config.yaml
n_layer: 11
head_dim: 32
norm: "layernorm"
beta2: 0.98
lr_head: 0.00571
warmup_steps: 262
decay_fraction: 0.943
decay_shape: "pow"
batch_tokens: 16384
train_tokens: 150000000
steps: 9156
dataset: "wikipedia_en"
MLP neurons of a small language model. Each row is named by its layer, matrix (down: output weights) and neuron, and shows model dimensions 128-255. Each number is 128 + 24 x the weight over its row's rms, rounded and kept within 0 to 255. Numbers have three digits each.
A block is one neuron, or neurons of one layer that tend to fire together. After each block is what it responds to, as a language model described it from the Wikipedia text at the highest values.

L8.down873:149087145116072116096131058103165119116116129139072150149106159184139098118122100100129133097135155094115123134137166102142121123188154161161128154159116151161119154120132127107124129127096139141096120155156109132122132116124155117116126076120155153124139132133146112155127139102104116123137148151162089087105133122120127119123174127144151142092108071145133145109126147101125109148113
Description: Tokens inside values of structured infobox or list lines, mostly mid-number digits, decimal points and colons, as in Density: 484.5, FIPS 23-85230, 2013–2016.

L6.down14:170153097108135153120131149124129132126153087105122180131098091118114074143133138148103119154131134111151146097087147141117142110108132148126132177118159141126122120143138154167131137102164154128139144093140174103146171158125111158122146163122116171142124129142122099145161137121122135135130085127102100103142098143103162138149144118149129164120138190118134085102122168127162099155153
L6.down433:104128135139134129159091139150099126107127162168128103105108117161129157149157096103100173161085141133109134155143102122090178172108118132138121115090092135129134127124077166129107157159136132162132159108117140134099136129138116110135093133144145115137059123126152139126104135131129131189092095116158105154109097099169127122145110156110113089103142124133125134129116106150159125104119
L6.down434:115165126132124129120125135096115103109133147146150132113131134135111139100141136107121119112136124147098136125127128156144136140121120129145135131113117147144121141115131122115109144124125141140105138102081138109153114105132121126124119148115131126120132114125132154121132144108111121139121129106133111109134159102139118129125137139143136119107126110076115162126155106133133149124146
L6.down445:148140098143100124156146094136110107077134148085144167134095120148107109106150154089117183110072135167124122106121125091091174113117134110121141134110106146127115137139127140170129154125139115178146164144148140162108145127111154115141104100133148114159125101121127167139133169117136164102130136132088142121130095137152118126096099096137125124141139145127166114133128142119129071162134
L6.down459:148169076128129127101135111151156124107118157138111110118116110176154099144128111128161141117144090102185143108115076115127127121104174160131131141122140166101152074107143163144098117107157129141134131109136092096127118124167144134159138154114135148095139112115113151144171117149095104115116124170075157153110099167129159161119153120161134146108169086142098132134148146093134127132149
L6.down634:102117140090111147139169120135131110140114110098161172149136153142142121120114144105170177160114118126136149086130121113102097134152124107116131105128082126092113152134120096139125093115121116077164140107128105149148127148169169123156111102079179174143125156084117171108123161156122087111085125106098090167132146150141147148095076087096169142142148109124129102132172160154158104140139
L6.down680:153110109113151122093117066101108150118138126135134166111156132132153127130145161108149110099109145121124114114110145140100159094076136120122166138107155110106131128186140099141085103080098115152125128080104108167124123148145183128133134151102152119118133105154133164167158145128126106106154098126140148107132121132144162146135151105118175178163123079125164160108167115151127114142169
L6.down935:156154123089095118101103069084089134154123137130140111113143069115128107135155124105103106124151089124161133125075116137119149127096174104124125127126162170121111114149135164157105153184148139149112101114099108152143154170090169142108137139114125163148149118156146140153140159127154102128119147141104092146146155176121150134162144105152126120166124139137150105107133149112142119153138
Description: Final digits of numbers in structured data, chiefly the seconds in map coordinates (45′41″), also table decimals and ages in parentheses.

L7.down99:114135111118172160132145144104136155110129110084166135106180099134177137173137152143151161125114150142123111085110141129137092120106183127134108125096112128150105119125160099117129125151117146150182112116096132153150154146150141123140132144139134103154146144104124126096149141074121116108133098134147103126123115171084127103127138119154178142147124107092089110156162134138118088145121
L7.down173:081160133139115090176107110091094164099156152143118097101103102143141161129119134138123113168145114140177107175105149125117161104128154192157128129151166151150094153101126130100103098134107110134124095143140155106083123106138093169106096111131148078137128121134113186125142108129132116169129109145152135124133160125127067116131072125119124091150138144141167065155076112121143140117103
L7.down276:151133156105133138112155105180148164127132123127157109144132164138139096124120114108175145086146119145125113136088150077134148131091140131130128123170127100116090179160101125156112126102133120152125146074132139130136127141077123092175144088144116119178146086124117142126105147097134127133103135118116121158138135082120126155105120134094124128168118170104069113134150121140103091072171
L7.down443:171122149146101137117144150117176093117121111144105154134121175123115116112113127130158139115136150149108080150160149119099120074141161140112145130162176063110158122123142103120139128118105115128127097193142088115109177082107130159124112123159122125130156118072086191159152118129140111160161111110166083159134174134101117125118116072108108105105087156132180105106148113147115071121109
L7.down720:102172135057081120110099128140149162122086155127083101103122114151115119082084136144115122129134165149104121087161157104156179140090125128146141130139120102139097145110134130110124149103126164148110119100157148093142098104128122143137128110113121098164101123065125169123114085139102143101121149097093128128152156124132145102138122134112156121135143197114152088109149136102144168169116
L7.down781:071140116121116092143132114126130124115125090163106121148107132134136135198104123107156122173103119084161097105143153102124108138153129110112159133128132114090147084181153141112143130100142121152119123116098094097124102118154117149141131112109152093141172134160165125168112142118145152114117149162102097110127142144159138168141110133113087123150188131134106074098120136117135095134152
L7.down870:183103128092150148147170111161140150074117105114098108121124129132127128170120091143109140117129138095152153107161127112074137145107114143146135100111151123126105094127123095156140140109145119144115105156091128126114144129089099144141093149175172156172108081125145131146094156157119104149137131104125116182156118111056141127119132152089110181151084126114084125119157157142107116143115
L7.down945:092154090148117110179143173060093125139143146198172110151108103153144109121086141105145111122134132094146148139115126119148156135142154148146069118106134120106142160129114121124128125109134159153157085097108123156151138093140129155111125113122158136132126122166101093114095153101162119139144168155112092125122142111120063144127134093113090143147114152125148133105146143114132157119129
Description: Short second word pieces after a one- or two-letter start, strongest on "taken" in "was taken", also Br-id-ges, d-ed-icated, L-im.

L8.down487:139126136119159170129147123119134135076100141142124113145117098166085093147160137109152134137106102119131128124134090144109146108097101148158148152085139161117125118127170138185131109154125149131129092152134147111102167120149135110105070115127143102137106105101141119137123133116163085118126134144092179143105097156145136134125060142116104112137098147132100148163157134122114090140131
Description: Word pieces inside infobox and table values, strongest on the C of UTC in Time zone lines and mi in sq mi, also name fragments like Mand-ar-in.

L7.down4:081131176127128110136138151095119149115121154141163127129093118118138127105153103141124118133100148158163126147180148094137118140156097121181102156142084120134149117128090089163100138143178152113116154125152135135138114136133118161119094140057167097121123142120145160116124138122140125103123123096143124075167120098167105106135172105095073122123141150130093106096125144091147105069150
L7.down32:144097165109115098126183096145092099135094140097119154173120096173098114176095157092141099125111146113100149075078147118119114105147112089083139139163119141103118140155133154108150143089139152078107137138125126127135093109139097122106139171170122130166158159143141107120140115130093108085125119136135136166124124173129134154138131076112147110136123131111126132128090083175148130079136
L7.down240:157101102128129127104132139101104164120106134129144154145133176121152104109137118172143143111109125115100179126151145098174093132132145125129138163105111103121118112137132126133123111133118051151114124138142124125155166120124120112120112117136126172184112109093132156127141111140160155103103106101114097125159142109151113111106171178118120113162138152146157132117148173135151128089110
L7.down532:076126083091137191146129125133109155093111108100116100128106136131125137118132127119130112147167179112101112135177100154095120114091139137122167172095111123163097142133153136112146143105145126154132175074087092128162138116120106143124154048151143138134081154125127161129115133152134137128091105123093112154100088110129128120098131139113120123137163116205150119159107143167144129151148
L7.down535:139118144100086102166174127134134105131135137136151123141058085145133122127119138124095163143123136073090117118106087082101134154140123129127134128104115146135128165175128154173130101100134064141147089079148114144165145137146102165200105115098109108157118108161166153153142115111138137134136106107145128136126167132126120164129147143087136106152114112134131130115143134183147094130114
L7.down584:125089097128131118136101150130120082090122136091142144141111129125070107089124103147119155092123146111104100156145136158136142101133113126109145143134143117116144122150168144148136147134137145066108160084145131151150120126116139106094105167138159162141143124127124134127109132141088146109116103142140140124140150091197143120130144112094119104089109108083155164137154118133123099100117
L7.down634:100154139153150132074146120160146156137144146131132102095118101132157157135152136158092140099099108158155084157116158083138180122136117115123124144134090141126104152083092083172121119099120082165142078151112170138125121125099140141121119137122097119147111104108135118138129125124150125098109127173139098111165123136158123114134137167124147096097146154109116121159124162116167127118116
L7.down1022:077125126143133164126191099109133169134118136127123102122138124152153117117134131158147145116082136128132110119138132109118108081143119138141134104085140095141152128167095125127145091140085100143149123178105140123120154161138112196134093093139147138138110103094100131123113107122112114089107089175098101117137210118157106129107111150115136155127142109113139074122145169151137145128111
Description: Final or late digits of long catalogue numbers such as ISBNs, NRHP reference numbers, DTXSIDs and FIPS codes; weaker on mid-word pieces of acronyms (FIPRES-C-I) and on table pipes.

L8.down17:106089101143124112149121137000134142128145097122147103111130105138151118109143141136156125104136140117118123133154120123110108155112141122147121130162138091150107149138182136154140134136157123109133133092090143113128125117151108112087136081136106094139139153109137125105106114096143124162124128135138152128104185151134112130147146113101120137116113134124096121139155151134120123096131
Description: Fires on the article " a" after verbs or prepositions in mid-sentence, as in had a discretion, over a millennium, to a bronze; weakly on "ately" in approximately.

L6.down270:154159124125124127138141109114177097099115115068121135102156133114162167124151162119150158126082092143129112083158132119112129138100120119143164113132071134166139149175128120161114130059117119150126123115138111128137127125124102140145073136140114126148110097105116154109139145098092145100103140114120106113139158136090138124121135103149107130136172131135160098118145159113140097111117
L6.down442:106126151141151111119094128154136139090122177132134172132150123149098129176103083127179133066138128107126101097125133127155149136189173123113111154119085128095174169085094131144122113112095117106121133087108147124104109097138138143122102166130158152156130134128107116116150107155133137134086132132132123151138096094115171170146134145116128126121125109087136155095157170181089116147110
L6.down505:112103119161106123132152125149120105142167137136102110115123153136133119131122165134086137148155122124096104128141084146139129188130107162161073064130124140102099126107179113098149145126120094119094136158086137105105151146123107150117136158161114081105088088122113151114118145099127139117141121098127123158135131116092107139156110137109105106167155138080130144117139115152140135107144
L6.down604:164090154148162123133140116123138101174162153130098126141163105125111161097179133111149179141177097098116145105103126121128094155150092135088091100131091122148077113146104160114085131103146108179136140163114149087171097098129131094100134095160123102093092147142112103100102150131115133131100118099144126161146113127113138127122122146131129154167140112195159113126160096106154132142148
L6.down743:115090112138138149132135128111126093089088094180123138152103115132130144105124103104127101124093123097148126177096153110116147130157128110143111119134110161121121136144150148144128148088126095126094130153096119128159135100145143152116081124136135102148076124137164176093130137106124157142101163140131110141103159134159086115104144174131128088101127106102138124139133120105177135111082
L6.down859:108132118118143121163115119138122087085123180116125096131085087141112101166138132124091151141106137116131130152122103100103111147153148148100117136144087138112146125120127152174119121148122081145133138103134117139165152158147100126152091120116122090158087128138147164129101105078147146175125086118177134151075126113181074144166118162057094113089154117139163153127128140126148104146139
L6.down966:151121142131134128146138097142116134126159125118157125107133174172130124121097123123136147091103177076150123146124094089145124117139156075109155162097160123114149142176112142158123117105076117119146133106140156169127104161142145120155111131115106114137137121162130160078080084101135134100137127113134135115143123105183073114086128133094119129170145105119120111135141190143109116128145
L6.down1017:151119135128146130155161118126145092087089138138159129131119095187122097133173100138143157123117161148138089140139127105147115157133115127112132176150104150180149129165155155161118129118116133129111154098120140145155130170110147139115087131121130119159089099100125158069088125123103138091076129101126108135110137115161122128138134095110134082135105085098116102111108140107145116100107
Description: Single digits or letters in the middle of long ID numbers, mainly ISBNs, also OCLC, NRHP refs, UNII codes and table figures.

L6.down38:095113122133117160139120101110165129127103097119144131141111139120158078149113107164152120118104170169159152134140167104145163144177128082086168134106140126141116162078133137184113151064121116092108112113095122107115142143124117108123126187152150147115124120106165149123111134109117112094131154134123134158101096133102136109163095106120138147124100172127104133121159165109160221125087
L6.down301:119081140149106083109110123112160111107135135140116099116126103123155166156157139132112102104151137106103155150143130107174133165132129149161107095131146102143125120134153091134127132153182126121111124114115162158110135091115123125102076147144061130135088138141106188131150104112158131183162094138139105183128135164112119090145112112119124141113098144129115124155111118119189138091112
L6.down366:105119129135113122146115093085141110130172089117133104139148144159133142106168127169107093119137146138105136129174118139151075173135176125138148115124126160107112116121133141151158178140139111132143169080117147103120111153113131076096055127098130128130102199173087097142142137158143111165109133137137105126104160112137139122114109143109153130120112142111112169139164110113157148144119
L6.down457:124144123100124097104096103107102103164121103112133157115135125128156140105143150155149141098074127115123176103092079110091168174136130166151128132162106085117104131137163122116164134114103136128124091119120115166148123076178152133088143125144105136144137146129090107121117125146181149104133137147150132162087163137109111138145083167139117135130134170115127147126113140122155121134082
L6.down610:132099148159148120089093122106141147147107103132101088115122123140147108125152076127156127097103115124136148131163113143159151131130106120087094136131097144123108132118147149133076158189144139105096102134080134120100148124126120132054137140115094156142081133106148154125106099127148092127144119129152155130103160114153084112149109159105125136133114127153120170093111121119148208120140
L6.down742:128101103073190125137099076113126140102127152104155087142130139132161112167133133147094126098161093129153116124185104099136091125134116130168122158123096176104116109111158129141122087122140132086119152138134123128120136162154147164078132151150134148109142153130124159152089119104082135148113104089115155125076119130135121116109167162137106168128115102188145114147115107102091099134158
L6.down792:146129118113119115143099113161139164102114111143127136137160120121129116113115142129143131110086128135107186128108108109163123126142143104118132114095182121159134084085111160144130127124135090107126089134087117175144114155135151108139125148165050112115104116109128148153110127144117107132159149156104169133140078187075132130120111125178167149105126128133111101097141113116167114126181
L6.down872:130083161152111113118119097157140154119112083159140088147146124139134086131135155152118098121086131070150112161131127106130113167128119124129108168119147150128136111091090151139128133123106115151160172127178178142107124144136093159143149073138136096155132135154123121134123103132127183143115150140115120119129139120172083085168129129125148073124152128124115105123109131113161150132122
Description: The space-prefixed token " a", mostly the indefinite article (was a, signed a, with a), also when it begins a split word like a+warded, a+ctions.

L7.down247:120175143104098134084136112105142122104110146088117127167145162131160140195126099120130098125120143074097110130128120137163093163146129136160093122134109155129120155140160091111169132115166151113088137108113123138112119132128080105165120140124117115166101120126142172134097139130106119140075138076127073127119118149152132178131142142115115136126151155132099158182108120111123156172133
L7.down391:024149146139093148124108116021141154113118123128130079101111165162131150154132123167111135142103126136160137126144115113155121149114143113144161104112141115147141112119120140157156098135118093136136134124137121107097098127136112129130113112104125099135119139141163126110139116141127153148134148124106124122123187202166055158141096142125120089102140139143139122113160129152118092157100
L7.down444:131143180122165122114112125118123163109133170119137134140116158140154078133138191152155125103122136097139150103107127151122150125102132140129098090148117147103124108130146136145093165097117141139090112104129142079103166174149103085102120123124104119130112159095124138127106164116111118136150141111139144098133113147123119100098129148084152140112146139163112177125107132121137125082148
L7.down590:088140109153121161131094134003129142141084110126109103084141161090176157111124112129133115154113140110092147129150075126136108141129129127174123120105145122124086114158159122098155110137144149121124133124123105123122178108164094143092166138107142093103109137114112094115126122134173135125123121128126142123143131149141091167147145159095105142128122153136113120127120152096135171126121
L7.down730:143120122119132138122127171034152126135118147114138130144121138141116123179124107120136099127152119128140136130132129138121097133143137137124144138132124131111134116092158142109132109141161107118099126150122138123137142111141100107155127146106134143126124151123157141125129144103130116137147108158136129103132189131106076137115158119141134124115123142143136138130137111117131125136112
L7.down762:141091139191100124109116099146105109102109128146121142148134135085135102099114111123150097115103132160149121156150108148108056141155125164131107160153098149148165149132151130119112157126145118124136140111158140117113076122123128119143088103122102144150096135116139121203126107140146151161126127113090126162078158133127130140114142110132127144155091124135154148150139128112107155088093
L7.down832:171110131113142125105165151103113134115163109148145128130112117110119156132110114128098132119138135135168114113143118130101119140113160144106097156154080167103057141140146097117135149153155128088114120145125122104116128177066116113134143164108139142136109140089160161187131169081130137164119140085140124079137096146145159103098135131151139181132151128160114155104135154100115138153128
L7.down959:124127079141099108123117123094062111149128143100157124130144129150104132158154158134154165090115129151136103136141149124143099152153122096170118133148132137149138141179149152149155149123124153122086140073104156096109116148115138145130089126072135134106137140108123173126148153152135121123153118121158106147113134145147103149114181111130092126142096135164153143160135105126104141113124
Description: Articles a and the starting a predicate noun phrase right after was, is, became or as, e.g. "He was a", "became the"; sometimes adjective word-starts.

L7.down278:133148153083149121115123078075183142140135125122096107158121131126178104121151131141150108105102129150114095143143142181088143120102161126107129080121099144093095105123144110127101164164130146112110152125166117087103122163160139109115134125137113099101131092154161135136125132131134109144109124130120140159109140157185137141152144151127119125160149091123116129083189140158118134143150
L7.down292:156130169084116143113131096127130119150105156120125144132155152113106143107124102094151127115152147141133129134127124136186107088174127144140156125148090107103120129085147137105117154129119163150166106101103173151131105097157115149113143164145181139153121114133130113104092158130108169106147121102137136121084092100134111116148166159128124154150125102073142182107092128108118125104161
L7.down513:124068158094110100123137140172125098119109162126147110094160119137136155130115170149122132154119118140142143128106124079089095143124141131126092149096109159176094105057175114112125131072121101146161124118097148094127136184117099122129139143168145141118132129169122110088132103107159163138126097129151100090108123131163133120108147113139130107148155121126128098114123148137112139107145
L7.down729:127104137116120123121150096096121165149119096106096143141128105153131102141120099136118092159133135085138114157126094133134129098074168127073111130168122158131115124110077096170136122151138118109120086102100127118100159157120097149123111152126118162176137124143140138110155143142136105135148101195132129185139153136138114148154089125125130115120123110131114127113170153118113096120121
L7.down801:129132108107106116140091141154133149182162156166159111123135132155155110166110114105111116080145128180124142102129126118121125127121106108090123133082158142159143087151117113083127150165140109130146166107100132126196147124096132097093145119124161138104162131136110136101149124116115150070108132155115134154156139102131186129098112133176098106080144148133076088128118132165126129130132
L7.down931:136166093139148120086125138109172102143111135080168116127111112182132114097108138112139182138121146094128126118089098134145139166137108153121110139116129114136129139143141157153100116134144110128148126124123136152116126155109120116121131150137136136151099054104142098157109142108117150167129136124113141140131130145134073098168114114122135126147146131048112189148115107116106157182140
L7.down1005:138169128095138092125144126132135115107117096155121110143150126118106115149149125149112082122175161138147161132091130127139129074116143098108149128103145089101117097138119143173158116117149160153148113119131122127145190166126122152148151143168108159147132057126176145082159080115112079140149154185122133115109115133122171098148151139133152150109091175114149099124136153131132184150126
L7.down1016:110121142136151111123123112175115177120144119104121075127083101142151089161173116108116125120144137102133160145106121139126151100155147189122085118164123138143108124072126127122126150118159116146129158101118100110091128133152140158154130140168101145132156118102159099133187163132150134161118132133138094138158127132094144146146097124087185077165159128134120115113210117143134130175119
Description: Later digits within multi-digit numbers in infobox data, such as coordinate seconds (17′19″), densities (187.07/km²), and areas; weaker on some word-initial fragments like tr, gr.

L8.down7:094121109137101144125110135127129117101105092127159108124135176169113102174120150156130124119113134147135127154113131093174159122105114133126122120172146154104142149147144124121156132117104122152131163143104161145143150128142118144106129081083152134122123166141165137160120168107121115146136147140118104172114135120134109043117097173117203148092113122100117118171097080150135148119121
Description: Interior or second pieces of common words split into several tokens, such as h-ig-her, V-ir-ginia, pro-tect, and sh-if-ted.

L6.down56:128171154175122159096156140103096148119140114138137081057130110102150165093094151141140114148091111106139165119154147145134124116159145159141112155129133128137129089126125096150119156129143169124130137118110101154099123154159127127131174169144123091115105162123141159125106142138110158143140106086166114129116126116149079143135094083104102096166144171122096116101148135161159146130105
L6.down312:086121122102107145155137186127107087130131139166141131101114106142128117145067136149160111151144111070139117171115132100123117138158096157141112096165128119150139135140155103116148134096137153176128112138140140149106115127114112111192097165147099137164137124147165134105116111145131131107108112142097093135151111123112116131129105147100103145162165109093105117119152162111104151099113
L6.down781:130145109145141146127133135095164097115119138140142150107164099131140122112123110109122103124144150091125126109149083137079135114102069120113155176161141095106086165116127132110113186150124118132118140110131124142143134172107102112112158137149172143127144097129133134103129108152137139178121097129133127077099120138111150105127183134129109159145116118134135141098152144145116139080183
L6.down830:100153174113120103110114139123149101184135108122116063137076168120121132093167137152122125108091129128067105105172094161122117135088114174137158110121084145118127132127131151142107123154177140104123156132111125137132097083130116140101143116098161137168109113150128129152110120145134148135118119137090144108118112145130121112165114139144143079118087138104126058124183117137099151153111
L6.down870:145118150103142112115110145126139089118146150135130121166164118145112098149160171147114162106163143163145124113121120133151088121115132131140132121149116151152145117166129152130095119144089134092140063140115116101175091155149142126102114129101115132110141117139129112134165130123150112114143162135125136111123133188107141119119139120102086113126089154161175166130075097131140150114154
L6.down954:118120168125150158121139125084102151105151137143131086077124141153134108124098145142147124125140136115095163110137132139133105120125127142135154097093118118124138157129152123161121143147154183130072101088117102132115112151144103153106155111145115123153151126168088109088143129130137149105110129110097113141128090138165171111181144107082127152126121099115093128149131143112122186131193
L6.down1011:110150110092131119140124141105149110126117158119110146151128174119081123141173138135112093095090130130131111164144085156130098152123139096122109104113123133105149096139171151103119142105115119174124096161095131094141140132148143103150150077141125145128145126123099164127088141158147143129090110160096094103118120181132094099135138140105103063114133091098129101116151146158149114118168
L6.down1023:135176173128140123123118135156157121120120194120164133082118148197149092173138086139126111152053167123131137126148119110149140127090058157143145138126112080084126136090131120181118147118117087098108122099100152159105155148133129146106117136102151127150115137102125095115100152125128170084094106100114128110121104071143112101144126129092117126140119131141107138153136158158143137102136
Description: Final word-piece that completes a verb, mostly past-tense -ed/-ied endings split from the stem, such as den-ied, to-ld, not-ed, deem-ed.